From a checkpoint of a small transformer trained on Wikipedia.
Architecture: rotary positions, no biases in attention or MLP.
Training: a variant of Adam for these matrices, 114M tokens, 3483 steps.
MLP neurons of a small language model. Each row is named by its layer, matrix (gate and up: input weights) and neuron, and shows model dimensions 32-159. Each number is 50 + 12 x the weight over its row's rms, rounded and kept within 0 to 99. A neuron's up and down rows have the sign that makes its largest values positive.
After each neuron's rows, "fires after" lists the tokens most often just before its 100 highest values on Wikipedia text that the model never trained on.

L6.gate66:33 49 62 54 49 41 46 47 35 43 50 41 66 56 44 52 48 51 59 44 47 54 40 41 53 56 36 45 25 23 48 51 42 59 55 36 61 41 64 62 64 67 66 51 37 55 34 28 53 61 57 39 56 39 22 48 53 57 30 37 47 60 56 28 62 11 51 45 36 39 65 54 34 69 41 38 49 54 47 59 35 56 56 41 54 26 38 44 65 37 32 56 40 67 46 41 66 62 60 69 39 45 40 43 59 35 43 53 34 34 63 54 44 29 21 61 61 63 54 53 65 70 44 63 60 41 48 76
L6.up66:76 58 43 73 45 67 52 45 39 43 68 65 44 57 51 45 54 70 66 50 67 67 55 43 62 61 53 54 35 38 43 71 67 58 48 49 55 54 49 55 61 64 75 67 48 53 58 62 38 48 40 49 39 47 36 31 72 51 45 60 59 34 29 60 61 35 55 34 52 47 38 51 41 34 54 47 37 58 43 43 69 69 38 53 39 50 45 47 67 53 47 49 13 53 60 45 60 56 51 46 62 36 49 35 50 55 35 41 60 55 40 45 33 40 23 50 60 67 48 76 52 65 63 48 52 27 44 51
fires after: " L", " D", " l", " a", " F"

L6.gate206:40 60 71 61 50 56 58 51 61 55 58 41 46 46 45 55 53 57 47 61 44 49 76 57 36 58 56 54 56 47 33 49 39 67 86 42 47 49 65 52 44 55 73 38 53 47 38 64 53 32 42 43 58 57 41 51 41 37 35 64 51 35 59 43 57 57 56 51 65 78 50 76 61 27 52 55 44 57 70 44 58 50 32 34 31 40 76 41 65 50 60 51 31 48 45 65 77 59 43 78 52 38 34 52 63 36 48 74 44 44 42 34 47 42 31 54 45 44 62 56 45 69 46 69 71 51 30 50
L6.up206:44 56 56 61 36 51 67 53 65 57 42 48 58 37 45 43 56 50 71 39 39 53 60 60 56 51 64 43 59 67 31 49 61 27 58 50 68 54 70 65 55 47 51 50 36 48 41 62 51 49 37 33 60 72 46 37 40 36 28 49 73 34 78 45 59 46 49 48 46 66 36 58 49 32 61 60 58 34 67 55 71 48 42 37 45 46 43 43 58 36 49 57 29 58 42 39 62 62 36 86 43 45 36 20 50 39 45 60 49 52 53 38 52 42 26 72 28 55 60 53 40 46 46 50 62 46 26 42
fires after: " the", " m", "ay", " a", " C", " M"

L9.gate256:66 59 29 40 66 58 50 47 53 65 48 51 43 51 65 30 57 40 28 66 63 31 53 63 38 34 70 49 46 64 52 44 47 50 57 64 54 58 64 47 25 46 56 39 37 49 27 18 59 60 49 43 42 25 30 45 53 46 41 77 58 35 40 63 46 50 57 68 26 24 54 51 52 24 40 48 61 65 54 27 49 43 50 47 41 18 43 39 44 60 51 63 48 58 57 62 35 40 57 44 53 54 39 40 57 39 57 47 69 58 39 42 44 23 55 37 37 35 57 56 44 54 40 64 45 71 30 39
L9.up256:73 51 39 43 51 47 41 58 58 53 44 62 42 58 37 62 26 25 53 68 48 30 47 40 77 38 39 62 50 42 15 52 50 70 34 44 60 45 50 70 54 61 38 40 50 52 49 46 52 51 34 45 44 56 36 47 67 21 43 54 43 43 39 55 46 38 53 56 34 49 57 52 50 26 62 38 50 58 58 45 70 43 73 36 66 65 32 62 50 56 49 72 27 46 57 59 46 57 58 44 74 57 61 59 75 25 37 63 57 46 36 63 47 31 44 49 29 41 46 38 45 55 51 59 58 40 43 55
fires after: " p", " P", "f", " l", " F", " f"

L5.gate246:38 49 70 44 49 57 48 44 46 64 42 55 47 41 54 32 67 40 39 69 54 51 67 54 42 34 66 57 30 53 61 59 47 62 47 60 54 48 41 55 62 42 56 44 29 40 35 23 49 58 26 50 67 44 30 44 67 50 42 73 34 57 62 46 36 43 39 26 54 49 39 42 37 35 64 59 32 44 35 49 41 43 53 72 58 56 34 62 62 51 62 45 47 55 49 45 65 48 61 29 66 47 51 59 31 51 59 55 57 46 55 56 47 37 83 44 54 67 39 34 58 53 40 33 40 63 35 45
L5.up246:47 45 63 79 41 64 53 50 42 52 46 55 39 34 64 38 42 49 35 36 53 69 85 54 45 55 84 63 52 36 45 68 68 61 65 47 49 63 44 29 56 22 39 53 60 41 29 36 40 53 32 64 51 46 49 65 54 37 57 75 39 39 47 37 43 38 38 30 52 46 57 56 43 38 38 50 46 38 31 54 56 57 62 70 53 70 53 61 45 60 57 60 58 73 79 49 38 62 59 47 48 60 55 56 70 53 43 51 51 43 46 59 63 43 65 51 49 61 40 60 45 52 31 37 31 64 59 29
fires after: " M", " F", " n", " H", " T"

L4.gate67:58 56 62 37 44 63 60 44 55 59 49 39 48 39 58 66 67 47 42 57 64 56 58 63 53 42 85 53 49 60 43 50 39 42 41 64 52 61 37 55 58 46 53 63 54 68 60 36 53 37 71 45 43 37 41 49 48 16 42 41 28 63 65 41 45 48 53 42 51 53 32 51 67 35 59 39 29 49 54 35 46 50 53 42 56 59 29 52 52 28 54 45 40 59 85 64 60 68 31 59 80 41 43 37 63 59 45 53 48 56 59 48 28 50 56 53 53 51 45 28 64 45 54 46 51 75 43 28
L4.up67:47 51 51 44 32 44 34 63 44 53 35 54 38 50 65 43 61 67 36 56 51 57 25 51 53 31 59 44 60 29 57 48 53 48 71 61 40 39 18 54 55 34 51 50 78 48 54 48 54 49 51 44 37 19 35 80 36 48 50 55 60 44 54 44 58 71 45 50 52 49 48 41 44 46 49 66 56 56 41 45 34 43 43 64 39 59 26 35 29 43 57 52 48 67 49 48 59 63 41 46 23 62 26 46 55 69 40 56 49 54 48 64 49 47 75 37 53 35 39 41 65 88 63 32 70 40 50 56
fires after: " F", " f", " n", "F", " G", " w"

L5.gate160:43 55 44 59 54 57 35 43 43 51 51 51 61 44 42 25 47 65 53 42 53 72 35 33 47 54 21 74 73 32 53 79 52 69 45 53 55 65 48 57 70 61 79 26 67 58 37 47 45 65 42 47 39 32 35 51 61 52 49 54 45 46 46 49 41 30 35 54 48 58 42 58 29 47 23 57 37 69 44 59 49 62 43 36 44 37 59 65 40 28 45 47 38 46 52 47 51 60 36 47 56 57 54 37 49 51 42 47 40 41 45 55 46 20 38 53 68 44 60 43 64 71 39 39 55 30 50 37
L5.up160:45 55 50 51 48 31 41 71 34 52 43 52 53 47 73 60 26 63 58 47 41 74 36 19 68 64 38 51 39 40 71 66 62 50 51 25 45 48 66 58 53 50 57 24 38 51 41 61 48 50 56 50 52 54 35 49 66 65 65 40 40 50 61 36 46 34 50 69 43 41 52 82 44 43 40 43 61 59 34 53 57 58 67 33 49 68 31 31 41 48 53 60 63 64 71 46 66 59 61 58 48 52 46 38 43 46 58 71 30 49 53 55 56 48 29 52 45 55 32 42 56 34 46 34 45 54 69 57
fires after: " l", "r", " dec", " M", " L", " Y"

L9.gate57:41 60 47 31 59 54 68 64 42 61 47 59 56 63 52 52 46 50 32 56 51 39 61 58 31 53 48 52 55 43 58 42 50 47 44 73 50 45 55 46 63 48 35 42 31 46 23 30 47 43 54 46 60 48 36 40 54 44 55 72 63 29 64 81 60 66 31 71 50 40 32 31 53 33 60 56 45 72 45 27 50 72 60 44 54 63 56 54 32 45 52 50 46 39 40 50 47 39 55 40 43 59 25 56 40 63 52 41 65 45 50 47 55 32 56 49 55 27 65 49 29 25 34 48 62 74 30 67
L9.up57:53 40 67 49 42 45 36 53 38 37 44 36 60 35 36 36 59 62 42 56 33 50 47 62 44 54 44 28 63 47 34 45 50 38 55 23 62 71 64 50 56 57 36 54 59 47 60 57 46 56 55 50 63 49 51 47 35 59 47 38 61 53 70 34 56 60 43 49 41 56 54 85 59 65 42 70 42 51 40 55 48 49 33 58 35 50 44 35 35 42 60 78 51 59 61 41 57 36 37 36 36 50 52 41 40 53 40 42 59 66 52 56 57 49 32 59 39 51 45 44 15 52 53 36 50 53 53 19
fires after: " C", " p", " P", " c", " T"

L10.gate98:38 53 48 50 57 48 61 41 71 53 50 34 50 55 45 61 61 32 35 78 54 71 34 44 45 49 43 67 51 47 46 46 37 66 47 64 54 46 64 57 46 56 60 31 38 33 50 27 33 57 54 54 41 62 45 57 67 53 46 57 56 42 22 46 41 60 48 52 63 44 30 47 55 28 38 46 32 82 67 38 53 63 35 55 41 40 43 31 52 87 44 49 40 45 38 59 56 74 54 42 49 69 28 50 49 62 47 49 65 46 43 42 39 41 44 42 34 43 55 52 46 57 48 55 58 68 45 49
L10.up98:55 51 44 43 61 47 48 44 44 59 49 46 53 43 31 46 64 29 48 51 49 43 56 48 54 52 46 31 50 61 46 43 65 33 19 48 59 54 39 80 46 75 47 34 49 59 51 19 53 62 48 52 47 71 34 49 27 35 52 38 57 45 57 30 40 62 41 67 54 39 19 67 64 43 56 51 35 49 58 64 48 25 46 46 65 40 68 46 40 42 42 49 27 42 46 33 46 52 36 52 47 48 58 38 61 37 42 48 53 39 50 43 49 62 49 70 68 62 47 37 64 32 26 54 38 53 45 35
fires after: " R", " in", " the", " p", " a", " P"

L6.gate145:50 42 56 45 66 51 70 43 37 60 41 34 42 56 52 53 49 67 48 41 75 77 71 33 72 58 54 43 68 45 55 49 52 68 58 52 59 49 45 54 21 58 62 55 76 45 37 39 35 61 49 50 38 66 48 65 42 59 60 34 67 54 63 51 44 51 28 22 26 56 49 56 52 45 28 44 77 54 51 68 58 52 51 66 70 65 57 18 63 36 49 46 61 53 43 59 53 43 37 55 59 40 56 51 50 56 71 49 32 40 40 41 77 57 44 50 51 43 60 54 61 44 41 41 61 39 38 28
L6.up145:53 40 67 48 69 40 68 40 50 43 45 43 64 66 44 20 52 69 43 33 45 40 60 54 42 63 68 36 38 61 39 25 51 43 60 78 47 62 43 44 34 55 70 64 79 57 35 43 52 39 34 46 41 34 66 52 48 55 53 54 60 55 44 45 54 54 28 41 42 33 49 60 51 39 40 52 53 45 39 60 47 49 30 48 67 54 71 44 45 47 45 35 74 18 35 57 47 67 25 40 55 63 25 60 42 52 55 27 55 29 33 46 80 45 55 36 59 54 64 58 43 41 51 47 54 33 27 40
fires after: " c", " b", "c", "iv", " F"

L6.gate90:36 41 62 30 48 29 59 62 54 46 68 47 32 69 56 36 49 44 46 65 51 47 36 48 43 65 62 63 55 28 58 60 56 69 37 44 70 51 68 54 49 73 42 30 52 45 38 55 39 49 64 51 42 49 41 47 53 32 47 56 49 45 63 44 63 62 57 51 61 64 38 46 52 63 44 49 42 56 49 58 25 54 54 47 56 35 61 48 47 57 47 46 49 53 41 61 67 48 24 49 60 49 48 55 47 55 68 57 53 48 68 41 41 51 59 36 52 48 52 91 33 42 58 41 69 41 46 22
L6.up90:33 53 60 27 47 38 43 58 54 44 42 49 42 58 61 55 46 28 45 43 50 48 39 54 28 73 62 65 45 49 59 53 59 40 27 25 64 54 78 46 27 63 43 53 63 50 35 53 44 44 61 41 47 50 46 54 70 27 37 46 51 44 80 50 48 56 48 61 60 55 36 55 56 43 39 32 33 65 45 63 45 57 43 34 54 40 65 62 34 45 74 36 61 35 30 66 54 49 27 64 51 44 55 60 61 49 41 64 39 45 62 49 31 53 50 60 55 65 40 66 26 45 51 47 70 41 41 43
fires after: " c", " V", " v", "c", " or", " C"

L4.gate187:42 46 28 56 49 55 53 52 56 30 58 32 35 58 61 40 42 56 32 41 59 39 64 55 46 61 58 38 43 67 46 38 43 67 42 36 65 58 53 44 48 46 54 50 41 65 44 58 35 45 46 43 71 67 46 53 61 38 60 75 70 31 48 49 27 63 47 50 41 59 40 70 54 58 54 70 40 32 53 59 41 68 32 51 64 74 49 57 48 57 43 61 53 42 75 53 58 38 45 47 72 72 54 58 73 57 60 62 47 51 36 30 46 50 42 45 50 38 36 46 49 39 55 48 54 63 19 36
L4.up187:66 44 76 41 47 40 40 59 41 22 48 62 45 56 52 36 46 55 46 52 44 39 44 61 31 38 54 64 40 56 32 48 49 44 47 64 25 67 52 69 41 69 73 71 50 49 48 71 49 55 43 57 54 52 46 56 49 41 47 56 63 51 67 61 41 56 22 50 63 24 54 48 58 55 60 58 27 45 33 55 25 49 38 65 39 71 40 66 47 45 60 49 58 56 36 61 69 62 28 66 50 68 42 55 33 56 40 61 47 48 37 56 46 41 26 35 39 66 50 45 41 54 50 53 58 46 58 46
fires after: " C", " c", "at", " D", "c", "re"

L9.gate369:39 63 44 27 75 57 66 60 47 67 52 21 56 37 40 46 65 42 44 53 58 38 42 55 60 47 50 65 49 42 45 53 37 60 67 66 62 56 77 42 46 52 46 39 50 56 57 28 31 63 50 48 41 57 28 45 71 58 49 43 48 29 37 48 47 54 27 39 59 35 43 53 51 44 45 42 49 65 56 55 48 45 40 30 53 38 70 46 49 36 55 40 63 38 55 54 49 55 40 47 59 62 23 72 59 21 45 39 34 42 57 33 46 59 63 46 44 52 91 42 49 67 52 43 62 47 40 54
L9.up369:48 40 53 38 63 34 49 40 57 36 59 39 61 75 26 46 80 64 41 57 60 47 58 62 51 45 52 47 52 45 25 45 47 61 48 53 52 64 57 33 45 70 59 55 55 71 44 60 54 46 29 29 61 40 65 45 46 58 43 47 52 49 49 56 57 41 41 61 50 46 48 39 67 56 45 71 45 76 57 37 54 58 42 64 33 27 58 45 50 47 28 30 60 37 42 60 59 47 48 50 72 37 39 50 60 46 34 47 55 51 45 49 53 60 24 37 42 58 42 53 52 25 44 34 56 63 68 62
fires after: " p", " P", " Ch", " An", "il", "c"